config.yaml
num_hidden_layers: 11
hidden_size: 256
num_attention_heads: 8
num_key_value_heads: 1
head_dim: 32
intermediate_size: 1024
vocab_size: 2048
hidden_act: "tanh_gelu"
norm: "layernorm"
norm_place: "pre"
norm_eps: 1e-05
positions: "learned"
qk_norm: false
attn_scale: 0.177
bias: "all"
tie_word_embeddings: true
parallel_block: false
init: "normal"
init_std_qkv: 0.0498
init_std_o: 0.0
init_std_up: 0.0498
init_std_down: 0.0
optimizer: "adamw"
learning_rate: 0.00143
beta1: 0.9
beta2: 0.98
weight_decay: 0.049
lr_head: 0.00571
max_grad_norm: 1.0
warmup_steps: 262
schedule: "wsd"
decay_fraction: 0.943
decay_shape: "pow"
final_lr_fraction: 0.02
batch_tokens: 16384
max_seq_len: 256
doc_mask: true
train_tokens: 150000000
max_steps: 9156
dataset: "wikipedia_en"
MLP neurons of a small language model. Each row is named by its layer, matrix (down: output weights) and neuron, and shows model dimensions 176-239. Each number is 50 + 15 x the weight over its row's rms, rounded and kept within 0 to 99.
A block is one neuron, or neurons of one layer that tend to fire together. Before each block is what it responds to, as a language model described it from the Wikipedia text at the highest values.

Biography subject pronouns. Mostly "he/He/his" starting a new clause about a biography's subject, and "and" linking job titles or paired nouns, e.g. "social worker and former".
L8.down77:39 42 46 17 61 49 38 38 42 40 46 30 29 25 40 60 57 65 48 35 68 53 55 37 48 69 50 64 72 41 52 70 62 72 57 65 40 20 52 47 69 47 48 41 36 36 76 44 65 51 58 50 44 65 46 54 48 50 24 58 61 56 31 36

Quantity and comparison words. Quantifiers and comparatives opening a noun phrase mid-sentence, such as more, most, some, any, one, several, often before of or than; weaker on random word fragments.
L7.down62:64 41 53 40 40 58 64 65 51 73 41 65 58 40 44 31 45 32 54 45 52 66 32 54 57 51 59 40 41 45 37 37 80 51 53 26 50 46 51 75 65 61 33 40 63 37 43 57 50 60 67 82 56 33 80 67 61 53 53 48 61 61 66 76
L7.down235:67 72 57 45 61 75 57 83 29 59 60 67 56 52 30 42 17 44 42 33 27 28 38 37 45 57 46 60 61 57 40 47 30 24 60 29 61 58 75 31 69 42 41 50 51 31 48 47 58 66 47 71 40 36 62 84 71 38 42 64 48 38 50 51
L7.down282:45 86 33 55 83 47 40 57 49 66 35 65 57 34 40 45 53 34 41 44 51 56 65 40 63 53 41 16 57 48 07 78 53 43 58 47 55 44 71 38 44 45 66 47 47 70 73 75 73 42 36 47 51 56 48 94 55 26 33 45 51 18 58 40
L7.down530:76 30 54 45 47 47 50 58 50 41 43 27 83 57 55 48 35 44 25 34 49 41 76 33 53 33 46 80 29 47 15 51 43 29 55 76 56 62 75 54 66 77 69 23 35 57 48 54 70 40 30 76 24 51 49 55 44 14 70 41 47 49 56 65
L7.down537:39 43 57 46 69 52 60 65 24 49 48 69 49 28 62 48 53 49 59 45 52 64 39 33 65 62 34 64 56 52 51 55 43 60 67 34 47 54 63 40 33 51 42 62 34 54 48 24 64 51 30 38 23 77 44 80 51 34 46 58 34 56 47 44
L7.down539:79 39 43 51 51 31 56 59 43 35 46 44 46 40 60 38 62 65 73 45 26 66 48 29 45 44 52 60 19 70 54 74 31 50 53 60 44 49 35 43 48 63 24 43 40 38 61 89 31 56 62 82 38 23 35 43 53 43 70 51 64 32 61 42
L7.down681:46 41 51 64 59 68 58 38 11 57 45 34 52 46 16 42 44 54 51 54 41 36 66 73 23 70 46 36 47 68 44 39 47 28 44 27 71 43 54 56 28 63 12 27 57 63 56 31 54 52 47 66 53 33 67 52 26 46 49 47 20 36 34 51
L7.down985:77 34 70 62 76 39 53 56 49 67 49 57 42 42 41 79 16 38 50 50 26 51 57 51 75 44 28 57 42 43 43 61 58 43 55 49 54 32 29 27 64 53 67 54 43 67 49 35 41 51 25 32 52 56 69 58 59 38 49 55 52 20 60 72

Noun-phrase determiners. Determiners, possessives, numerals and quantifiers that open a noun phrase right after a verb or subject, e.g. "had seven children", "build their stamina", "Madonna's lyrics"; also "are"/"were" after a plural subject.
L8.down104:75 34 58 47 74 56 47 35 40 44 40 39 51 50 51 49 56 59 38 36 36 70 70 66 55 65 58 25 46 38 43 50 41 50 40 59 54 43 66 48 43 35 40 37 47 53 55 46 51 48 53 54 62 26 55 67 68 56 44 51 59 47 50 47

Verb-start after infinitive "to". First word-piece of a verb split into fragments, mostly right after infinitive "to" or modals like can/would, such as sh(ift), le(ave), imp(rove).
L6.down150:51 31 34 29 67 58 70 26 40 60 57 64 56 44 58 58 67 47 64 19 37 43 62 70 67 72 75 44 37 57 55 75 79 63 60 49 41 59 60 36 19 37 37 42 66 53 20 45 42 38 63 39 69 77 36 64 55 74 57 49 77 36 43 56
L6.down180:49 47 12 59 44 48 26 52 39 73 70 51 38 23 55 56 66 60 33 64 74 69 53 47 27 62 52 49 56 78 26 66 57 43 57 47 62 53 53 74 46 59 40 38 55 58 75 52 65 40 45 60 24 20 76 42 51 40 48 52 42 44 46 60
L6.down273:65 70 80 55 42 26 51 36 45 53 56 45 74 60 46 53 25 35 90 15 35 54 80 65 65 45 33 36 33 83 58 92 60 63 29 27 49 46 45 46 58 22 43 21 44 24 44 49 45 43 66 49 91 62 56 59 65 35 41 65 78 54 27 50
L6.down402:41 56 56 46 27 48 55 68 44 61 43 37 55 59 30 71 22 54 54 65 44 42 48 42 52 61 55 51 21 40 55 24 66 70 83 52 64 56 31 49 31 54 52 56 45 38 45 00 25 39 32 60 42 37 63 32 22 59 78 39 54 43 53 44
L6.down415:80 37 57 34 51 43 58 41 72 82 57 54 78 57 37 67 42 36 55 25 17 38 47 59 51 15 26 71 07 53 54 51 68 34 45 71 43 57 74 58 27 46 66 51 24 18 57 51 30 53 25 43 81 24 31 65 43 84 24 43 74 38 69 61
L6.down446:26 77 33 63 44 64 38 59 23 63 43 52 47 74 72 61 56 41 23 59 65 48 21 50 41 53 52 56 72 27 57 38 12 51 39 43 34 30 71 45 20 80 52 61 67 59 43 39 82 38 64 65 53 46 64 47 61 33 47 55 49 60 54 25
L6.down500:64 43 31 52 52 57 46 57 53 35 48 62 48 42 40 66 44 65 51 62 27 28 77 66 38 40 20 80 60 61 42 10 33 42 87 62 47 51 61 58 12 70 49 57 43 60 30 68 66 27 41 46 48 34 45 32 52 52 72 72 65 45 58 78
L6.down588:22 49 57 34 46 41 36 43 52 23 23 57 59 57 36 67 59 61 34 56 50 41 43 67 31 56 65 34 44 47 59 41 48 41 48 47 32 64 16 36 66 61 58 49 60 36 53 25 39 30 62 40 34 93 50 59 62 65 60 39 51 26 56 46

Mid-word name continuations. Fires on word pieces inside proper nouns and numbers, such as H-aw-aii and N-eb-raska, and on digits after commas in numbers, like 16,650.
L7.down68:59 45 49 39 53 48 51 73 59 62 63 64 33 60 61 60 46 57 44 53 36 47 69 56 26 36 45 48 72 53 33 33 72 42 50 56 41 40 41 53 37 63 64 82 63 71 28 53 63 38 67 81 24 35 73 54 27 15 45 40 73 56 72 35
L7.down81:49 73 47 22 41 66 61 73 52 70 56 47 38 46 39 37 50 56 42 40 34 44 36 63 48 60 72 48 60 33 52 46 73 57 65 62 49 58 69 51 27 57 74 58 43 68 36 53 63 29 17 65 47 54 60 50 40 26 85 86 61 44 37 40
L7.down121:26 49 35 52 39 30 58 45 52 59 64 54 42 34 49 21 61 46 46 63 68 41 60 43 49 67 50 17 39 74 38 38 61 68 43 46 29 40 54 55 34 65 30 34 53 57 40 39 46 66 39 66 34 51 48 40 44 49 42 51 64 61 53 36
L7.down453:63 48 51 38 49 51 22 63 59 76 79 46 48 33 62 62 59 55 49 38 55 60 64 23 50 34 84 34 47 65 46 50 64 33 61 43 40 52 42 72 36 46 39 38 66 65 90 51 41 47 51 73 41 45 58 46 69 40 39 33 80 39 60 28
L7.down581:43 47 56 60 29 40 42 44 58 60 67 71 45 82 58 64 42 44 55 56 40 52 61 78 60 29 59 60 38 65 51 44 54 67 37 56 64 29 48 50 63 55 40 49 57 32 50 40 49 42 55 39 66 58 49 51 51 56 36 51 46 51 42 29
L7.down742:67 22 40 15 40 56 34 44 46 45 51 43 55 66 48 39 46 62 41 27 41 61 32 63 42 40 38 46 65 52 78 34 59 65 53 65 43 26 58 45 14 12 76 43 37 50 66 60 43 57 70 63 67 54 78 59 60 62 37 56 42 69 41 47
L7.down973:33 37 62 45 21 62 56 64 72 57 54 46 32 35 29 35 40 65 73 74 55 11 57 59 47 45 48 51 51 55 42 70 55 55 83 39 63 54 50 54 44 75 83 67 57 32 81 60 48 42 20 65 39 68 56 75 60 29 74 41 37 36 49 48
L7.down989:37 37 45 56 48 41 57 55 34 48 47 55 18 79 32 45 53 66 29 29 55 45 69 34 49 42 60 48 80 56 13 37 67 55 41 51 52 35 27 50 63 66 37 43 26 24 21 56 35 54 83 41 61 57 46 44 79 50 45 49 47 57 59 39

Word-initial fragment pieces. Short opening pieces of a word split into several tokens, often one letter, mostly after to, a, would, on: s(ay), s(wim), l(ot), 1(6).
L7.down177:38 50 53 53 64 25 28 23 49 33 35 40 37 47 50 47 51 51 53 53 60 74 48 32 60 54 39 38 59 38 56 45 48 32 86 69 36 31 43 69 63 57 54 33 58 48 39 56 43 43 71 71 58 49 49 97 36 62 31 59 40 65 63 37
L7.down285:51 64 34 50 70 50 28 64 43 40 53 53 46 71 45 71 41 41 57 65 53 40 38 64 57 54 39 66 44 46 44 47 36 67 83 33 79 42 56 50 39 66 39 55 65 55 65 11 68 65 84 39 44 40 20 40 52 67 54 51 37 41 47 36
L7.down469:55 36 39 42 51 38 54 49 27 43 10 28 55 69 44 59 43 51 35 43 34 61 26 56 49 49 74 72 14 69 63 47 55 34 91 45 56 46 58 44 40 67 21 78 52 63 45 25 53 42 31 62 36 55 42 73 57 39 38 74 56 17 52 65
L7.down531:39 14 73 40 65 76 50 33 40 45 33 46 18 59 69 43 41 76 54 35 72 38 18 67 41 50 72 58 56 43 72 17 33 68 17 29 40 43 44 36 35 41 38 45 63 49 33 53 57 81 48 43 49 42 65 63 67 67 24 37 58 45 69 43
L7.down576:56 47 42 55 41 25 62 68 87 12 58 21 52 37 60 49 69 46 40 62 69 55 66 41 32 27 63 55 67 60 80 84 04 67 54 23 66 32 63 58 70 43 36 33 43 55 66 65 44 51 35 54 56 47 39 38 22 20 54 44 65 41 36 38
L7.down786:43 62 24 73 32 20 49 80 41 43 58 79 69 67 79 63 51 25 59 46 51 34 50 45 63 67 56 38 33 41 63 43 40 41 47 52 52 56 94 49 61 39 50 38 58 58 60 49 64 45 53 51 54 52 28 74 72 29 46 66 57 51 46 56
L7.down837:56 65 23 60 44 50 67 65 37 47 63 51 52 43 46 36 25 57 33 46 85 78 32 73 54 39 47 53 42 47 76 42 61 53 73 43 53 60 32 57 42 67 53 47 43 45 64 42 25 44 35 41 53 42 63 37 50 43 58 50 50 49 44 74
L7.down976:40 34 48 68 47 58 59 41 50 30 60 39 29 39 44 58 37 40 69 79 57 65 31 50 67 34 51 43 63 39 55 63 72 50 64 24 69 24 13 74 64 39 45 36 62 55 51 23 54 49 33 70 52 53 65 29 50 18 35 56 64 57 44 57

Partitive quantifier phrases. Quantity words and the "of" in partitive phrases like "one of", "three of", "some of", "many", "several", "more", including split pieces such as S-ome, M-any.
L6.down70:53 58 71 41 62 79 23 40 55 58 58 37 77 73 24 55 55 36 43 47 41 45 45 53 30 47 38 78 29 31 61 43 52 26 30 32 63 40 56 49 93 42 33 68 52 50 38 78 57 45 36 47 38 59 48 54 30 33 48 44 40 61 23 71
L6.down110:48 53 43 57 50 55 47 42 54 21 28 44 37 57 51 41 71 45 38 62 66 63 47 67 26 70 58 52 44 55 43 62 41 29 49 28 53 29 53 52 39 61 64 51 34 31 82 71 59 66 31 36 53 56 54 51 62 48 72 21 20 26 54 09
L6.down152:48 22 39 51 65 67 23 54 50 55 42 50 57 21 44 40 85 66 47 65 34 60 36 63 42 39 76 40 46 56 38 36 36 30 38 61 60 30 64 44 77 66 22 41 35 42 40 56 60 38 51 34 48 60 81 91 63 41 47 79 40 59 65 35
L6.down503:69 41 52 24 45 35 64 53 72 28 28 75 40 61 50 56 58 60 50 71 70 66 60 58 52 60 57 56 54 69 65 36 58 43 44 47 91 35 15 50 47 43 57 58 33 42 53 43 31 25 44 29 52 38 34 07 42 32 59 41 29 49 38 56
L6.down701:31 83 50 55 38 66 37 62 25 63 45 51 39 68 49 58 79 51 08 44 52 39 36 83 58 47 55 54 29 36 54 58 55 49 55 60 69 54 38 48 50 66 50 42 60 37 35 53 55 64 46 31 45 67 50 46 60 34 49 60 38 47 34 71
L6.down706:81 25 37 57 52 43 55 49 32 44 00 61 41 64 36 18 56 68 43 71 56 54 55 56 31 53 47 84 47 70 42 69 50 43 30 52 43 34 73 73 42 32 52 86 29 74 44 46 28 42 33 61 56 18 79 55 56 61 62 77 48 66 64 60
L6.down807:54 44 46 68 43 40 60 45 48 75 53 41 42 58 38 31 40 52 49 29 47 53 54 45 51 54 27 39 29 61 71 53 38 45 56 25 66 65 67 46 34 29 46 50 24 52 71 71 70 46 88 37 47 36 71 66 69 45 60 33 83 66 76 33
L6.down990:51 59 61 45 75 23 64 53 35 38 40 34 46 47 67 50 40 48 71 65 62 46 46 20 44 48 35 68 30 24 74 62 59 68 34 62 43 79 40 51 48 42 46 36 36 58 67 25 48 40 56 52 76 79 49 40 52 77 38 42 61 35 39 47

Start of quantity expressions. First token of a number or quantity word after over, about, a, or with, e.g. the 2 in "over 2,000", "a single", "a few".
L8.down303:38 41 37 14 49 46 48 42 53 81 53 63 51 31 22 43 23 51 74 49 61 44 48 45 55 43 58 32 49 67 37 62 32 62 62 73 44 38 45 32 56 74 81 52 73 74 37 45 45 62 41 60 54 35 50 39 60 59 44 69 26 53 54 28

Digits inside large numbers. Single-digit tokens just after a thousands comma or decimal point in table figures (vote counts, populations), e.g. 319,2, .4; also mid-word fragments like lo|an, w|ee.
L6.down104:46 46 29 35 52 37 37 47 59 53 81 56 37 50 43 45 58 66 60 40 46 63 63 40 00 64 52 49 71 66 84 80 64 56 49 53 64 40 61 58 45 41 60 62 50 49 20 24 76 68 74 37 49 52 45 62 62 34 67 62 59 53 43 39
L6.down260:72 37 55 58 58 63 31 19 42 41 61 61 52 45 52 54 61 57 63 48 42 48 43 12 62 55 34 42 47 56 43 50 43 30 51 68 56 79 62 50 27 50 60 23 21 63 74 61 47 54 78 59 06 32 56 49 61 71 30 59 35 39 66 62
L6.down558:12 55 42 44 42 35 46 74 60 47 69 41 52 54 33 30 53 43 62 55 47 31 75 37 49 75 64 44 42 32 58 62 70 38 55 63 29 45 31 49 44 26 30 38 56 48 42 28 35 59 60 37 40 61 56 36 43 73 57 08 46 62 48 67
L6.down605:50 33 50 16 35 25 31 80 74 55 50 28 51 39 25 57 28 51 61 43 34 65 56 66 49 39 61 40 51 43 40 54 56 45 52 37 79 39 63 51 81 66 71 35 43 58 54 41 57 29 52 32 37 49 63 32 55 55 62 44 42 39 54 54
L6.down702:76 24 51 40 21 26 52 91 38 33 35 66 44 51 58 42 56 51 51 37 56 65 62 44 37 72 55 69 38 47 41 31 44 62 55 30 59 66 70 55 37 70 48 64 44 73 40 48 53 48 47 39 56 45 65 31 21 51 53 47 41 26 29 64
L6.down897:33 56 54 51 57 63 43 62 58 27 77 48 43 57 30 17 37 54 37 68 74 43 57 50 36 49 55 59 69 59 39 29 40 56 28 42 42 50 47 50 56 47 43 30 35 42 29 36 33 62 51 35 41 63 51 67 64 63 51 65 41 49 57 47
L6.down905:64 50 36 65 68 52 22 56 59 35 51 52 26 69 28 55 45 59 60 12 51 76 58 22 62 73 60 56 50 46 47 31 42 23 46 54 73 53 57 71 33 45 59 56 44 34 48 47 61 60 60 61 29 45 62 91 29 54 40 46 46 64 94 52
L6.down980:92 41 50 43 72 32 55 42 38 44 49 26 49 54 57 46 73 57 52 46 38 52 29 34 56 56 51 57 48 41 53 25 34 33 75 32 66 45 38 63 25 38 87 72 42 45 79 45 53 70 35 70 40 20 64 66 51 36 47 46 44 19 15 68

Conjunction "and" / mid-word pieces. Fires on "and" (sometimes "or") joining two words or clauses, e.g. "Early life and education", "Awards and honors". It also fires on short vowel-led fragments inside split long words, e.g. "init-i-atives", "invest-ig-ation", "def-a-ult".
L7.down88:60 48 75 64 59 52 39 40 52 50 40 77 72 51 46 51 68 39 20 52 50 51 41 62 69 12 33 43 44 66 20 64 58 64 68 52 53 35 65 38 70 39 75 46 42 64 24 40 49 61 79 27 47 55 42 44 36 40 63 62 35 44 53 64
L7.down200:71 56 52 46 61 03 45 48 49 60 49 71 94 45 37 43 51 58 82 36 66 65 54 80 44 55 38 48 29 34 56 33 34 54 65 29 65 48 44 58 51 59 37 49 47 22 56 54 41 52 85 75 44 76 36 61 50 65 49 65 44 35 40 71
L7.down298:39 72 42 60 52 44 39 31 67 41 49 46 66 37 36 50 39 65 39 30 28 46 51 34 59 40 43 69 68 60 52 70 54 67 38 68 38 60 76 52 45 33 44 39 64 41 39 36 44 91 52 33 40 56 61 40 63 62 44 38 64 48 60 57
L7.down374:67 41 67 50 46 16 47 43 65 56 40 59 67 76 48 87 46 29 41 15 41 57 59 54 43 53 53 47 50 30 57 58 72 35 36 59 28 61 34 30 45 25 71 53 62 71 72 59 41 68 41 60 78 63 27 56 58 36 38 40 75 32 32 53
L7.down504:47 42 22 37 29 43 55 99 57 58 46 32 29 45 55 38 67 58 15 52 39 70 25 47 50 46 31 27 40 54 64 72 57 40 51 44 36 41 33 52 37 51 53 22 57 31 24 55 38 64 45 41 46 43 54 24 46 35 60 60 51 68 43 45
L7.down639:40 60 54 59 45 46 65 41 63 70 58 40 52 59 56 71 69 38 67 36 53 67 44 66 54 40 63 58 78 34 51 52 52 63 37 45 33 68 47 38 87 28 68 51 44 44 88 53 57 64 58 58 40 52 67 81 52 60 38 42 74 72 52 41
L7.down713:66 92 46 35 39 77 38 30 67 40 27 42 69 32 51 53 72 58 34 51 73 20 24 49 55 43 51 56 39 57 33 45 35 32 38 73 29 47 52 29 37 45 53 67 48 57 15 43 73 59 57 11 31 69 43 39 17 34 52 26 37 46 34 54
L7.down962:86 49 77 60 56 45 13 36 48 58 71 29 76 42 28 47 57 61 43 36 56 36 60 58 47 51 35 79 61 55 58 51 56 44 47 39 70 30 68 42 51 64 31 57 66 59 38 37 34 55 47 39 36 39 61 40 37 54 72 64 40 51 62 40

Conjunction in section headings. The word and (sometimes & or to) joining nouns, strongest in Wikipedia section headings such as "Education and career" and "Style and reception".
L6.down5:38 63 41 27 51 54 26 24 60 39 55 57 35 66 42 34 38 82 44 56 46 54 54 37 61 28 41 61 52 57 60 32 41 61 79 53 36 31 56 45 53 52 31 43 26 51 59 48 55 74 67 26 34 80 69 19 40 11 50 75 66 50 63 68
L6.down135:51 45 13 41 26 65 39 65 43 33 56 61 57 41 88 47 60 47 36 38 54 68 30 51 48 38 64 73 42 39 39 58 41 59 45 44 77 30 63 45 53 44 51 63 54 83 37 70 48 59 51 56 39 74 61 40 52 51 76 46 40 62 63 37
L6.down612:38 48 32 48 20 68 38 65 60 46 53 80 53 40 53 21 54 66 37 60 25 39 54 60 43 65 62 57 42 52 45 64 39 50 40 44 49 19 67 58 44 39 47 50 38 60 73 43 61 41 46 22 43 47 50 58 65 46 70 46 32 29 58 59
L6.down648:73 49 52 55 56 52 46 51 47 39 38 31 55 46 56 40 54 51 49 52 52 54 57 31 84 51 34 27 71 55 23 49 56 38 65 66 27 53 68 52 42 44 45 41 48 57 37 53 52 37 76 36 52 45 48 88 62 56 32 63 48 26 43 63
L6.down740:67 59 38 54 13 73 47 44 75 45 52 43 37 35 56 48 76 38 23 54 57 42 66 56 56 38 65 24 58 53 84 85 61 33 50 62 65 41 66 43 54 47 64 27 38 68 46 09 71 49 68 54 32 61 56 26 53 45 40 54 41 50 52 37
L6.down903:27 53 43 58 48 77 66 39 59 66 38 59 55 45 77 62 63 57 35 37 45 10 42 50 70 52 38 80 76 44 49 64 42 82 43 27 47 32 56 59 55 74 44 39 20 28 68 50 24 61 55 58 55 53 52 10 71 36 28 71 62 50 56 73
L6.down923:63 44 45 62 59 58 39 72 62 46 40 63 34 57 45 56 53 54 89 43 80 70 55 49 62 36 59 23 71 41 47 51 33 59 52 53 69 45 49 45 19 51 38 69 32 41 29 31 52 41 24 53 30 33 54 58 63 47 39 51 59 40 49 60
L6.down942:39 42 41 48 66 61 45 27 47 55 65 49 56 79 38 38 49 39 46 44 31 66 56 41 43 48 51 38 66 24 39 47 61 47 55 69 60 38 43 52 39 45 76 54 49 67 21 45 67 48 48 26 23 67 60 77 31 42 21 26 44 40 46 54